From a checkpoint of a small transformer trained on Wikipedia: RMSNorm before each block, a variant of Muon for these matrices.
MLP neurons of a small language model. Each row is named by its layer, matrix (gate and up: input weights; down: output weights) and neuron, and shows model dimensions 0-191. Each number is 128 + 32 x the weight over its row's rms, rounded and kept within 0 to 255. Numbers have three digits each. A neuron's up and down rows have the sign that makes its largest values positive.
After each neuron's rows, "fires after" lists the tokens most often just before its 100 highest values on Wikipedia text that the model never trained on. A number after a token or word is its count.

L5.gate282:138142179096147084114127101087114113110166115112173143114127161096133111147081133095121135048145138091150123061164149127116155139134146182172139141156115121079083119075132110103176146115115103125188121137138158094154080100166108163105108130136153121115098196175099105158107148110149114156173078135102194062146087094145173120171163144136113127147125127126081123174149161104108131097138046144151105148164198180107165058161125090111156148166088131135103146082087125148132128150158114134135108189137125129100159123137095127104176043175112087152061105134115114113153151195123152195
L5.up282:122115137136108166138049116124146148091143143193119091079087123155146148150109125127139058084145156130197151118117060098176125079140145198121144102104159116126101133050145095177088052173099077113136125088193165121125109151100142180160134133087145117101124129154101085120142152130153122114130127072113121167147125123084072159096085133152148146128157128149143155126065149107166115147127077091125156148112102144107137114169142109149150192109172135147139125176115136178140116166132143163100138129115113125121091152127080083081119085141119128178172155101133129118146151088125126137
L5.down282:093116137106148146106073122131090136131133021121106070102159141174131139129077107138050134145138142168123126146083164150165133121125185137068141123165219097163161087135139155155118094135135147117129110126119116126132073134136058084153152121114125115097202098118140175125134103151119170140134051128122115159103118140091124125139211124087079131168121051121152131110075123176105113112092119146157143083214100115142142112127130134085108078116092140094120126073197161181168166180148160175121166125063145102143137168129201150104132089182142150099110156080175147103125165118130120161
fires after: "U" 14, "O" 12, "A" 8, "E" 8, "W" 5, "V" 5

L2.gate149:114113108165192107125154080077134124096125170162133134158090131153118130070128078155125121092120130102117107134119147064191150128045097105119162140076091128125202171147093081098145057115171154168069190177196080155129193127108121108156124065175119114086184125146109091099120201096073104077106172111091159143116079156135135188139117148108095078065053095113079155167133140113120122115122114108134173158188143161121140118115080118091155166125116187092079110167070162091106165158099122179132096131144143157146215118122148119154155119098111095161146122075121091155078122104146085139
L2.up149:130139096116141133082116115142104184102127069123132189159162122092160133107097110168166163135173136175095087135105112058180116150124070120138172112102118149119109137141116174129198109070135101123141155115155135111135099140115085105124147192186161084138153145151072123140077142151141122092159138069112058118159105130129138176080103124103054127101083127125174092149132067120107132152078136146097173120141129063135157106186081147152095153097161116119096133144119124109131093181108196096198096136117123036182123130096110155164098094116167185143080047147105107160123167087108103198
L2.down149:113059114123172105195048093089179102169124134148140171097133097087157229077159140155161096119228156118155077115092080107171134109108112050130129109137125132121134155122173110113147100101195122131099135104174090160123117126136121093161109090141167123133155121131054128126117175145095121075112158128105120128094131138124168162142108142112071144124130100111141110142058143157164196146084155179182172142157151150108157155092107140082147124127124163146115154095099159173135116147163145092153145133102109095120170129061110120200163128090089142105148106116121081168166065096106089127
fires after: "|" 18, " v" 16, " Lab" 13, " Conserv" 10, "urn" 10, " Democrat" 9

L2.gate44:142165120132148153119178040056172142128120126053122108129109084176108091071140120152117073086118154115095151119086142132106190102142081147164139111119146105093164126119078177110145126133152133168140097094137098167136083073120130098102085102164099090157173151132140111134142122157114132139153123078130095160082158114140111117166158140104169108145158117174121075132139174109098185091148120159103079153122126126161153084093128151133170164185059148107147118138058170152139124082128092105120147092153108076144141128132132090166128121113131129130067160014158099126103094173180071133
L2.up44:170140065144148118111084115110138136135129170121124089076099093121145143134145142112150150129126143155035150122133104059153144135092154108175141176114138124149152141111167149101067157178125133137081100083069172137150151135086079160165140095184164100082146061100125172178134184140196130160084070081107154128106193133112096205135121175113109155151138172186152111140178129118120103057153132139153110160075091128130195156146149085134209168105101068150169097147110096146139085139106182130040079134149153127075082060132162095128069077126071149141169088136202108200148099127155099148
L2.down44:104132151125121121107127114043127089130118097098156111118129132082164164126162073100102105109172108124129110196086135140145092219108153162122076098181079123045128131095126110149143085094171146129140144118165142119159180043102125124198110192135117136122082214255089125064146101147106083171106182159123093139137145195133166158159135155143163149091145133098135152138109083143136158107136134132136109110111091142094147064114143082112130145159122152098208162140120138159109146139159101089155063136143114128200108130124119136189133179087137128100128151115080086119080087058159151100
fires after: " f" 44, " F" 21, "b" 8, "ur" 7, "ac" 6

L2.gate409:060201143129129146095168062133109113043121147135105099139069106088124127172109168135165145081107152087114071060131157168174173166151123094123110130075104131120106114205124080182107106131103105131193104102095120135116134106127122182137145082090127116135168143133132121087127118147125065124121139148126135155087132128123109193108122125109123109054112098104095168123196090126107115086087088163172130151140133073137120175145140079092168093156110080101161162137132091117159125132130184125104142104137088100157127108165189119219116122147140154148081162113122130103120139185086140084
L2.up409:163099119153143130108090158129130118139076138183150148105123137127097150175131148147103138132188155122153106115102157134137098148180089147113090120111155104110104126156086100163114151114174135175138108113073195146108176144097066077091095159117120121090132198041090119126144151134157120093107143112152129100115150107091096137131008106128155057082147098085084150117158063187129066096085106128120124198185113111156100159106157100154133125057127101179118117046129104104135181122186135117110114147129083126174169120174084121190120064146142173113149100082059107090115132128107132140
L2.down409:133176140102106183081118121125130135145121141122104112191125117122149158076141116150132172188099054153160177139169127136174150186100152096135124108089104193193156179120065137149161107083092171134117131184147094125155082100092136084118137156135102123207144131113109156142129098104112130146121138153118129121094142151144096097125176131158103134106109116139100122145098132077073172114167124126112112218131115145153149047099088088108055093182130140099165111108153105123128196109162161109090162136162121137130099186106183121100141160118103126168169097149134189106099106125145153142
fires after: " M" 17, " F" 12, " o" 12, "el" 8, "w" 7, " W" 6

L5.gate329:109153094161039116130109128125126105135135105121127135157101125114126167126124097062124180146148096144126106112094160092187158138133104142129177133141130095076133131047134118060086143191115168115104159089124144164174103180094166080120092119104195133102144066191102082123171146122132165137137090126111109158116198116156148140109129167103169120182156111142146155120074131132102122148124120175185078132091159132140109160160178138131074133107094160168116146088158109129151085168167110047046112167173171142134090091146150117118137107134094116056118203093105147182123061172141188104
L5.up329:114104164129125165182101142121045149141107114140146138149097137109158117097110048099157121114144128115157144096151131115133089141117108110097066165101170141151121135065042105125092107104109135195136118177154087170123146117081140118093107043143139088120083137090086191124126101176144168164081085130198177155146072166151073123138100129132124110102100146117139122106101069112136122139161134085134154149090186139190068171168110106115150144143107143093161133078162178091144116201110111070157146067164168059143135149111143109129136114096139096067143057074147118163134094142086149135
L5.down329:122091128142130119200201151094117129086134148125073119130098129104063149166120113119129137204110120089144160129135155100076124135119054142134144112184143089178094093159130115121069091169105184151134147125113110130107130135099068052147139096116120114159064131134056093097129149126144060162233124122078096081062075124145136130101060140147163120124095115134111059115132089155120170099069141186153126118187136122112098177089139157123146185153116097115174064172132098160123140096115173108166147104088129127169128138080148144119168145170190115174102099109113111118130106142181169157
fires after: " However" 25, " " 9, " Wh" 6, " W" 6, "," 5, " I" 4

L5.gate424:114126156124125118067152093092101078143119124142142119127108144163101123103111129172172057094115165112069187093177163118126094131166169160087046139185140136087133111162162169135156161116080166124092134077151142149152099180129104116189134106181125100119232123114137128129127156106127168190107125159153184116099144131025121125103081102100075126119126090079152114155125143197111138136111150107098079090151157106068102133177160155141151089127206129143107126079123096149151181124167168109147115142106164155126161099120176151182145048109133117154170124099127148116115182118168156150
L5.up424:083151140170093127062141097102143113082123119150137088098133142134127089134108159107077099154072107145158089127058119136081092139131099158073109114147128068150115160143128180156171067134098056159114096161179158083108129076128114109142122142148161159173138085102110144164153127142120065126101134146150182095165139122122072160141084103094148123153085161091146135130116144104155085061039129139094140135153109171164098106134202139134157124119145152060160142155134149081171113132167134119191124120043142097134128105162136088179126099118030122114116184092086116082118112081066131135
L5.down424:181121201112135168138094159118159131139163134066123134114163136113105129170076138118128084122209070147116131072203096156121079113164166101107125131150068102121164114152144136181165161117126106125178147190088149096174063049152119114150182111097188081130103127130155135144149126157154188139141143195133101119145140131074098157158105140151098145109144123113139106118152150188140168091065137107134101088105122153085129157161098142180102083143166082095148118153119177203115102124124108140156075108097152126122125101145124149187097080120165121116186127088164115136120149115121141085
fires after: " H" 11, " B" 11, " Th" 10, " C" 10, " Z" 7, "b" 6

L2.gate3:059153128171126156116169134119189150147178164076141119134077104087111127073141118099149172143122165100152090162102078160156088083175074158158132159109112091059160115185139155170119168154120137073141169110148174177104091128103171159206139165093076169153165114131102108082181094127157134051125171162122160157184132143158142185130070134115075086115168127103172064140135107136144142092056088154147067123078167091171169093157098095164141149158111087105123128152108126093084130120132160186131165146143113123057059101089127143167134110166083105162101098154154119156099084122198132142
L2.up3:135065154163183124119124071067142106093098150111166107083061076124111154140136125139095160163176198115121148177191129111104102063095146087157108159170159146148175143141114099139124118161066125112154093130117128130182122151141148095133189126143150105135216150148138116095103188157140114061140060123134173107126147153146138133134190146127136136108122132165113129129093129186108096079009074137102132107195098123098118105131152108109107163119125072091142102181088143186145131145113128158110135081118162112112136134087157142113082135073074094136127104153137134139136121142121159112
L2.down3:115058094107145123098131112119112076094142139126181127124114112168149143150078097154104150186137112163096141188142129088115136078071151088152076154164125137109134161120110108092152118128083110112136120087129106130152103108143128123176131133174174092169143148133125123157116154102138058126122082113093188117136139087121176098134159156094138149122112100169116118124141145182153118074116127163105172135186174144122110137167144104186128168111152139113117138201094157136192129107127093129089176095129182127146123099117153088105057108076132092124139160111099073087096102156113128149
fires after: " O" 19, " D" 14, " Conserv" 10, " F" 9, " Col" 8

L2.gate398:137140185119112164178142081159144094132143155062113152104077143048127115115163145127110093075125146112146130158089124130126093085142077109110104053145083053079103048069117075102134099124142156118166069107159120155067134151083135151131131103051136103130136093089124166087157116118154139173154154163092149109131180156141150090152098142079120108128157121106153058154166126090161150132110182104112203095122075139159145086111127113068191147157125179147188100136124103189124160136119138137107137096176129193140162133113112126064193159229159083106164135181098173130146166123116145130
L2.up398:130181139107144086125079096155115123124142097096155079131116107136118150118154162124112139181156170141138127113109186171090066098142115104162138149146171114083108089126136076112109110128162143083159090137112144192137174114081139149088132071172234191099215171115140163141127111119136151136127093090168140158154188132189110096119150135122134117068138105130083189141149147105161174114126140143137108140126162102138127195110122130127098088138159137096142167113104133135171116116133171144117131117143107151121125122116159151158138113165128111175141082064106111122154112148134146188
L2.down398:074108153129119077110100155146103134161113091166122077088189083178151134130162093127107077103092129117124167140101151115165110102135132140141162213095153121198089144196162113148103152069108140139112102146137102162152142108107134101096083074216100146127136198165138138171167065152086121060161170092137094122127104139130137139184105143120129126066089175207195193150136169154103163154108118139143102194116155074122110160123125151185084123149149086105120172122142131184105132153128119098176121098094134106158143138143172135135073094110106192131160103137139097137114143126130095165
fires after: "ran" 14, " Fl" 12, " Mon" 11, " Br" 10, " t" 10, "en" 7

L5.gate12:113088097103149153101136076147136179111118100119171135127181114163131151068146130116137139129089146133109143168181128115115139096144094114147109067117113129089141142108167132121120076121122137177100179129134120134070097130117165143115105157121173097134154113176148192136091105069121153083094091151122159057193107109193139138148130129170126114150181106151135090111098184207099147131048132162117123095109109111117133133163168149169102150107123097079134084088133125100085143096120149119165103127102183037108099137198152138137116165160148097067144108112164172094179119142164122158
L5.up12:176130119119073116131151185102105036134110145108127169142189156127188121091072127155193141104125117091128117128086126157106151149088099169114112164143148125135106088121113188174129102115168101117114155132168117099100131154181138166141140129207179053101161120095116125150107125091153142183089101139147071115200094137153118147111117166127068154111084121110131083156142179165116114139097125170170113143101065154109048144151069158095085182177178145142103145143134152170120160108096163096169086119116193092146129133116135220088096142105150081081149150137092113182120120180159149142
L5.down12:127149064160128139199141133139055140139175127139169138096134168109184153104169131144103126193129047101142115114112139125076189148159165154205075068133085076119147151124135063182151120185084099104133106120142122089117139142128111123115152166130199097159134176150156158097138117132123158126180096201186158070108108148090096152105183157137114189053170113109073085122173118124168175125125087173120145131134197124162156042123138182075072161110152099060127120034152105110117103161122119163109136125116132148146093131191157152103153111111141093134121139131155108100189135111086102106
fires after: " L" 19, " b" 14, " W" 10, " B" 8, " l" 6, "b" 4

L5.gate428:108171140147077149076187104174105099149120187149164084166081057127122171071204155176138124152087146102153161080065118158101110094136130118127048167089164088145175104122094090188122123105091118081116117128104173167113130105137177157107161169094133182182186101134157129140135110122142169107036124100149111101142120127180151161118135121158121115108150127072155135081151178162139155181123139150104116125155120168162108149099146113143128137166147125078101157133143143172173152102152157113159194118114098127125135115190211193093094185076101130115147141130124102084137103076152120081
L5.up428:137180111166130136106160132157187088132116142098136122140106147120080124079145099123157141128127151157167127136124145107163145119103129105129119173153165149132103159144126123118170083136117168169100183167144158141086106162113144027140075150125165164127089140106141123106114099080160202119088114167148149185133146129114151149113123086138154168125087105155129094099114104125137095124105126152097111127152160133113131164131085155154150168161118149092143120101160190096080137165081090120166098134103158186172087172077083139125109098021113176090114127071155116075138079115111077109
L5.down428:125143104091135141153075136176070115092126142188114097148139115170132113127144137124163063105169070136067093093170155119115181221131174158150171081093108108167136135128124099148127115082117088132169104193107070164131111162161123094176160098128127136088140133148119127140126138122085090081172139160077103092136078170060146086112128040164122134091099116124147122158141124128143089127173185174115093171158038162110147112169146082177109179111122130151114117046111120089158136103180185126127133176119081134105120176130183152110115148153082136161136125094106171119163106152126115175
fires after: " F" 21, " f" 16, " W" 15, " R" 7, "f" 6, "v" 5

L2.gate189:109104106071100118172153090154107131159122158067133124150086173147109096104168113124128126221083102050144093141122092131100157168117107129140072115165088150182131215145229180138123086154131088112114133155112098125137083101101103151126173161163107093157166128132154109095156085096165127138145123099065127155136099174152136144130080155120097110125146127103132181089093170075084175114122133170104191142167081125126080169072111119107114147109137134125142140162154123146153166119119172067117135078121136095139148170128117140187153165172149035130086176073157122169127132080166147096
L2.up189:112143126171101105112136155100109126146086197169165116130088163148071154141207117181116144097161153124170158166173126139167090122163120168098141167128102090176175100098111151132102122149088129130117115117173139135122087141139172094134185108140103125147133118093144138122160186115175155114087117186210210073158122162146126183149112097088160165115110129111129141140086095111184169165080080150160142134119105116098104081125162120122113172109159148098064112155101114159141070162123168138148144129147157109130123129147170132191065123157091106115120142080165130114147107120134118151
L2.down189:065103079080141163181147088129126093182192111159153148152112093107150115099116148079123102148163116087113125205111054133098143103152140085153136177112148163114115144163147193129189131067130121101164125140099122092128087141085062153146163143110137149117202212171134142122126063102076144115120104114190099131088110100110178056147134163154197069080171112128144135126148164097102100121131151076151135095167088084127081190129079178185152103140141091191140130124142175129128138103052158107126147154120110118107132135132100116105219078174163099129131159121102135146111146199101112085
fires after: " F" 28, " D" 16, "F" 8, "D" 7, " through" 5

L2.gate477:153156140047142115121114081128089080166156155125107152144089155170175177153104148102126119130131180099124142166051173096123144093099106129140104093088161078124131149109104167159091072125131101121108133098153146099127176081076077155107179124073111191122184068141139128091152155124103140108173138157106152072168136140050117196146109134078137153133067165104132116082166093177104136113149089104107158156134118089120155074067102134106112127140121115090108169100084139062195104049092162111124143138079133150070160135086176135132161159150124143064203094097149136121191125103105111134
L2.up477:123154099111141140165056065134144114150164189127144163090137113132104134106124109113127133172137223130107057126119148135123155168175060083139121087131086122162139124133150094128104134067162165127115143142160102159109202106118115106075172105071082092187127130167147119090102141154106175109139052144088148148071142139140104195109141074154082112126147120147152061138137108139161144144146111145166120151152140153120118140130102119155098163159111098184139146135094118135122078137171165161095108095088097131144098089093178081126080131131122086142139184099085086155196121169098089104
L2.down477:077149093149171174110104152169084071203088104187103136100171133155135131133188121097165095106167071136117182175125149063149089093141169108118128192130059128165111100118127123122115074181112142160106161117115111123182130129134144136143111171198148074066171136118097117097151118125082142116111187117198114110122164150100089079175154113087148201152125173147118147124121187147079141130115202105160114124090090106069151076104161137113149080093145122126149159148150169125154145144156128146169082162173158139125172190126132123092142112114099146096138064138166180117086134112136157133
fires after: " S" 17, " E" 12, " c" 11, " Con" 9, "est" 5

L2.gate283:113106102166093129139184104200102125107113141060066144105079080129168174159177078142172129121099171101132139107148147149188149110163159117198132157106138158088133103131145147127117141178100151119127108154091113132135114106116079204129137094151125090113130102103138133085115068141097050164126080136147105182153112140156133137125098102100100123205122164124096088121128130126125126135148180116085115179152109157160149099137076175130141120137094126103156173175149118186161105145117137152113194106146137132153047156113080097172146121149187136139118036109145126101170142097076091092
L2.up283:106142154178172137154104132154163116156136163136077101125094132160153156164140097085140122109081147121179187095133154118166178091120120149149172123144199130149161123156123126104137146114127124082067156133102133102144156140115128120109113114123111101096151142140150164068132159135132011116085121102180101113129073159121059126063105150093176157103106088119124146154183106173145146165103076131140173125068079162138063121129134116080143161047155120137143110184138110166114173192146080133170091165139103122128122166140100133128098156103161116146133153163145140125128172171084108101
L2.down283:052101142139188073155159116106100117149126115137143071130082145166138133132119093100152110093205099116120073084140137081151085076090153138172089129131120100139103164147149177110109136083093131077123140062143057137186138142139152080115094068155189071118129102075113097120190145131130139148150115104171108112067200112124113137115144159129157106126126119124196109108119072072141102059073138110120119107155098122121094192110031092117107128103057151112122111148117137132130121128139126139116111162138084140123156113133080083177137142108147144139154111100124110127170135142091135161
fires after: " the" 19, " O" 10, " bro" 8, " D" 7, " n" 6, " The" 6

L2.gate494:173074132150123054130120108188094119104127203140106157126161087172152154136114152105072118104148102159082093114130116132156129127149159124137112134145161106136094151157132085151158139201134179138162079161154121151180128140128141106160159233093184134124115072146127038105153140131154098153159134101092128100087106091198153142161107207065102166123187145182067106137151119089040096157145166087122202133169147171105105158092150153111084129132118157131140118136134180151173134122182159104084175157115068137120140103095125133163128148170119108064108122137223079202140138178081113161
L2.up494:117077121155153160127102100162139126071138149183137148125102129110082081159140142137104139150110126094179087126186075142131077140126169120176094136137136136133154119088105107086146141097170154124116137118099161108125077176161118105101122095139134058108150168126052142144142107082123161084158137139125146211172074075092128104129095190133172166141127154068150089149183148099093107195155139139142136119133160107160162159064183127093144111119149179144123201113102167124096203152103141148139118099078054116163156045149133080158162104107106156124110117108114143135130153148155164161
L2.down494:075136092202115079143119179067099089159141121078113187074153090110091155177155116109111133148159100109112128111113071131121148096122111152132084137078157143133081118105099145186149137039121108187122108148167108127172080159080122149181116122136112158153137144152166135134086106098104165115130155101180150063085172094213104064127118150083117189112102139159076127185130108108119140122086125106157130147091125150125089094065143121099110189211139125142116107104111119164187093103150134116095142161089120152120149098083114170149160159193107106145143087096175146153080175095169129167
fires after: "," 76, "b" 4, "8" 4

L8.gate148:187124098096177140122090157093184120064121141088125103130162141124123084148123097145150147132142133095104128120086152135152074211154092089126060123124120107116155151100119110104145148154134155161175119109168135116158145208161143074161094117123110160136169164130114093067127144090106136090144108129155100147098113081151130128144160067121112158108205148170147171127136149106014187124105079124116131111122105104083138154150074160104149100127178129095165135136080150136144175152136094076044189100103121113124106110134094147108112120128164141121152131162192102174186080142081182147
L8.up148:044135157088174095113123157084137118112148183148119110155117186150133105139110111135131140173092088092127136143149082178098140130080079117160089172199140193099143099147114061126115096183100128069097113095128140122117144111092111137135151085158126123155133121045129157148100134148118066129110160125138097105131134127147127105112070177116120153158164088164125074132164094170138168108123168183075167125104147136069089150130145099109112143134175193132061210130204106172183095124092178129109080094129122216141121135131155170097159132131117134072135128129120164116065111056177131133
L8.down148:152111196094133042172143128110125178140203125123128101143177042139085118134125112109091163135131138194159123124102140103115086151200130149152129134113095149159091132145136122126095116079109160180094091103133148103152146169128128218095119086122113147144129157119126148149127117070148113105108080097145146148129135094166103133157201116097136135129131088194142112115119114095096138077140121119129160115210113100126113155173112169126169123163183153135145152126148140019071108154162083109116126103130094151100142077124078106111118073105098189132145111139139147210154136148116149178
fires after: "ath" 16, "r" 15, "b" 15, "m" 7, "}" 4

L2.gate570:088116139135131170193102125149130129105178143119128058156135187115151099131087181154124102143156101137104140138104138123092146126118136118097132115112129135171121077138159175126186114086133142133210094228130171134139145073156176134109199135145095122136109106148195113139122047084116107180107125146113141128100122079119089091137118107112085138089058101132099120101165168152062120150161160155156093115137106135136131087117142084132108102138119147130091074143101178114131159167093149111130114123109094145122134155123169142198123110109109096094061074094112162170115119139161105148
L2.up570:125106177117173135104159166130142136082120121096137141136099151119118154161161089164085149127164150151127148148099092078120116118113152114128154105138158112102108185153132109072108179149091105152052123133111118103163152149170146152164103125121173113128089177109167185108111116113113077143071139103148113142078158122201128164117115155182108193106096158138105141154036224108131172143164137135140050129105170112105153136111153159165144117099104177120122123114119116111110116141091142154165148056136146122152058149107156106160165000106117191141163074133127158171112191140109114090
L2.down570:173151113136087133170104146122109083134137093179055141161115153080107197182123160113164138133199138161060090106092101126065163157121129162186138098120074111103134144118124188087130111121107139165159102188201112128131092100156145149128183178095155139134158151179122119109149151113162144171124114173098082133098125136195108106156084140156122167125103133140067088148124169149092073145207149154070127192085164117124091114107159140131139226120070157143093071130131072094113137158158121137103140109104123116094054106120132133124081165135088157114149145107138128110095147128183150088
fires after: " O" 13, " F" 12, " m" 10, " f" 7, " N" 7, "F" 5

L6.gate26:101123117178137171110122171115194188162111149128143103114171160124141106113101080109137108165071129115099142171143114093141116116144108136087168117159083127136104111139154168129092140178140057089143166083123178155122148149154130125122130132085130087148164173142145145087152126091139103110115108079125062160117138171118158112086099188086150089096133104192134112080121121131110181126125152105168076095061164178067081144131163121152117073129089086093123128094095145126101156153068153159078174205113108145119112165081104116148125144192135078088174146167114128097121120074101130137
L6.up26:123099131135184160104064132167112029143092185166068124197085144093144134125123106143146127107151137200142135088137130155068142126173094212097079092135134091117127112135101170143153126158116117091069134085138088117116043140139158090125136170107136125085113088136110203166137062151101160100101120108155141162136087176115138151142115084092093131171134134156115107113144139151133127083106161123125129085189163162120114066110086150117114159131157139140123151147122106162227126067145134097135124164097138139215135142095167107129078047116116130046112158117156156119134111153183077115
L6.down26:112117053163125121069170145127075108134102120079133176160146124169128154128072146120139177114092161093129134184136095192137177105071076148152149118135199073148136131098165175096143094089151157140141128121124079140157166123120116092156109087096120102137178130083140045130093145181085098125192146162119136163090143138138116115097088156141146149111098150131131138078141206112131200106116166121122159143071089149147130145131115134143141152105146123163064096206166108147133145081157150141110162117108123130117162127122107127153087166113156128118122125106108146157042085172079161131
fires after: " D" 21, " Ch" 14, " ch" 11, " •" 6

L5.gate280:090191086217151125099111127208197107153156095113164064101158086152160127103099173125048108072155192107157092111097133133207166117173136116137145105091129110147180090119141060110136101135112128151133159104113121116125119129159127138169103139128152145103117166117132161131139125177122134115118107087112104082113172120046156200115098116157127110118095106106157078151107142143196122049121096106173134151162135121080128135140166193084172125173090138109128097137110143127128124073081161118120116104053130077161196125120075187094127133172105136140125090111141149135082157110092150142
L5.up280:116162103142121166132107143104140128083149057127129196159186114120131107119134113186126120096073093152115134147176106116099076170088115102161157091134082099132134115132095176155119158139137090154131141157191166151105102075115086146090107138149148110138097180155126153168186139117148117113103079155157151080075127144119135105095143174088142145103134168088155169203135122184139108129104185137126115199116097151145090120144110136124174144162119118086117106167116115157132179115167086102072044068141172074168133102109096126140161113085108147179111081116055136173134136111129106175
L5.down280:061181114189147115135088180084079166126108082173200184181173167092111150118123107164102103125120159114126149126101176145102142179089122119159187141116124078124134080146120061154168129130118157107142162107129163121120162130141106095187090145102118161108085114105099086094128172116141060109103079154133163157086095165154059138124148106077148105094069063127099138146075079176121150143118148148190125166144070141132165122166116154142189161128131052138099130107107106090098120115130129175111157107156132118133161091128141130089184112111082082186127099125143121103170118167173163151
fires after: "′" 17, "g" 12, " Conserv" 10, " Liber" 10, " Democrat" 9, " Lab" 8

L5.gate430:091085113168102155073143088138142098081131143053121144091133096132151136111177156182095100086149175179158137133119157158111098145129104151184102196117156082101154070135145102085164104089180147129060131147098067126069071096115180106159108140112145114083150123171123126083075143178099172110081139150055130086191130112086133126134159117171137097136112139000181093098189135124076181101139164122099116096118114177122098160096113120133110134099104136130130128120130071136163114142164133172173126138156163140140175128128118146183140142136113147134093094082090143130092111153118098174
L5.up430:156116090111084163129106161153123081142121130120146092148129090150094160104134102101176153173121173144117150120088185159055151111161134147152158129167169158097115102104180156104117137097123104108086114121149133112067169157123094065140131136205137115121132092135117174094099161152146138147137180152106156133151167171105144137162158211155124114115062136133163118123192194150105124147164161173146114145176141036132153129093171129115191163149097132089222164174155134095124111108072179169190158106145143096132132126114146170101134138055126160133111150138182167121104088082150085150
L5.down430:113094136137131099139201147165094027132125145070119110078082178120159131115121083115173147139181122146126093088232065132140155171073198123073112108143143121171202171068125127098122134177117150083124167117111082131149109101109159114143117096120184136081135132092138163127134122105157155085124124131111104122135102116124167116094137100125063118152146135114155059156123095022138133148168157121168169159071106120114053083072131109112090138096084189115133147183100141115142156153084062141088061104114128122100116157125132109130104103138131071172112158140107114079129187091056119144
fires after: " B" 30, " D" 15, "d" 10, " f" 5, "b" 4, "B" 4

L2.gate300:123113081085162114103102093069112157168121071103118094105140102174122150135190112136127127140045113156120139104162101177153162203069162123137147134135144110111138074141152142111109115200111183173117091140164153128119112117116090116158169137177136177105148176121052141132160129178066109146156134203223153120064083091111101046064169089073170129122137104160131138127169156137078127044099186135144147134156151173055176134139114098124131120134147083125104146105121109107111153106100119118104163145133139156131141121097126144112123083120109154083161074118201111129106128157093159149
L2.up300:084203164199144151099101111065195130125058179123150158096116129191162130167166101134125126119100083134139141101186102089101141120130157109145125109145099186086106133146158121062120142177127190088116091104167118170160086132112155090136151195135111145161122155081119142177080154135109067131127141122137157133114121170156082091124140097071090135149115162127146132100110198126125141064177145135157118146106160150138194082092146116115228105139239114125144144124158137088147113093132102091115112144043106165153075083122106142084127109141060165149062123080173116090124108164145108139
L2.down300:171128164135080159119166142190183082096083162121141141092101142099194149153038184101121109092147115137135099189158160133133108070151137137161155154174172118137122157106132099156163096072103083131128134116116154127157145149143149173135075121097115106060147073150142132161102114103162131127057154095100113130140142152163097151143081176124095157115106187107109128122124084116147116184101113122086103182110105116187060152104149135127211213115110169098139115101146149142145149124164121088160051131135115125100120058121112148082145161159155146150101162074122204148124127133135124139
fires after: " h" 22, " K" 11, " H" 10, "h" 9, " B" 7

L2.gate331:132101123075000124090124106148122104098162143067135136122135171096128117065138113118140147129070153096117106130186105101122124114120104118119160112143110127131109142166110141136103071064094099187186100085150166162092118184096104146133157071150060131157088140078142145080189151129142103128130203108091117130130123110120060131127081128104148164140144128133131085141176082139149119121171118127113154111068133121111135072134162171131097153131152131085121143102100171114133174133129084109146143118148077053152120044101069156140125109099120189081136122137183064152157069134144133085
L2.up331:125134077141143129089105120087136102139153124160067109113123163096125115052135092137115131126146161145121130136126141122155077079100174151167167146114112094126094115172103154161142088051096113185158139078123154130152080089154119162098079092110102143131133113158105146026141108144126107120103131141116145102077118122106140175131155139058212119142145092130148115109144084125098096156132134094160115098126110095159149075155179156120139176133086149136098150129129099163147125193132097041118102121103058154134098177098138112123119159104202190109133151128133083074107104164143133106
L2.down331:109129120174221134078124152145150164178117130155083113105140138137123174152127152169144121170160124133164192108088139162125110101121127179100118130113190115101182155148195129116111153115146153090099161146153127084159146095168121155126075196088164139186161133150056185168088125139118179085137055157164148091090116113107188123174119143120177112126147102105170202136104159157133175157171164142156146114118183133182183130095114107148126108088079120177148137161117108185098121147115134132119094122142154172100082181169136129140107138131147101158090152143135199142068178115141120156
fires after: " P" 16, " W" 16, " M" 12, " v" 11, "v" 5, " V" 4

L7.gate595:175160102127116103063129098159059122093120126112161120098136135084107108159175108091107108196126109132187129123118119140104110139106086083129090129197110140128176149152153124130183141177123159092107153078145119121118123113082121111158109181165112146134076091125122147154118151091160175138173150096075152087099053121140130140086098136141174165149085179109122128101122135165118147062121100100137124158112133086146216132172160190199111135121083181150138142112164100127142153112115159182136078152132089075099145163133177082075150132128104135130105110167149090229175124174131135100
L7.up595:174105129119114102107193073127147132162089136171171134140119095144097128167104098149090202111147130143203101121209051050179087096085154104134115144091134140106183157114174159153139164136207122138048079078145087121152060171126118167095138106120099062108080131138175135161123101160123155167102110154150152129115141149132177141118127107126189134114133136118149135130104135090109122143135131109085152136070186131120157136132165142213100138158118105147150156126175100127119113129121098122131115184117106183161139139144118149200101182069120118081073135143163176175095128164146108145
L7.down595:116126101112135097135126100131139155126110135134100226104120092097190110068082209149122147109108103103176075100112140092155132118112108073162051087103100153099120108072142154157129118104096111111132139113157153093107143171175158148151109161159071082105116110116114107143172080144117151102113130174107136183061107111128167098147177150157152173072075118102092095109098141154119207148161180160139109116085074131102137103136131111156108124145147134119057125129151074149127146129119151123147130163112084144141179064098129124127180142128068201113108117147142196132127174107122174141
fires after: "," 19, " " 12, "out" 8, "otes" 6, " Total" 6, " al" 6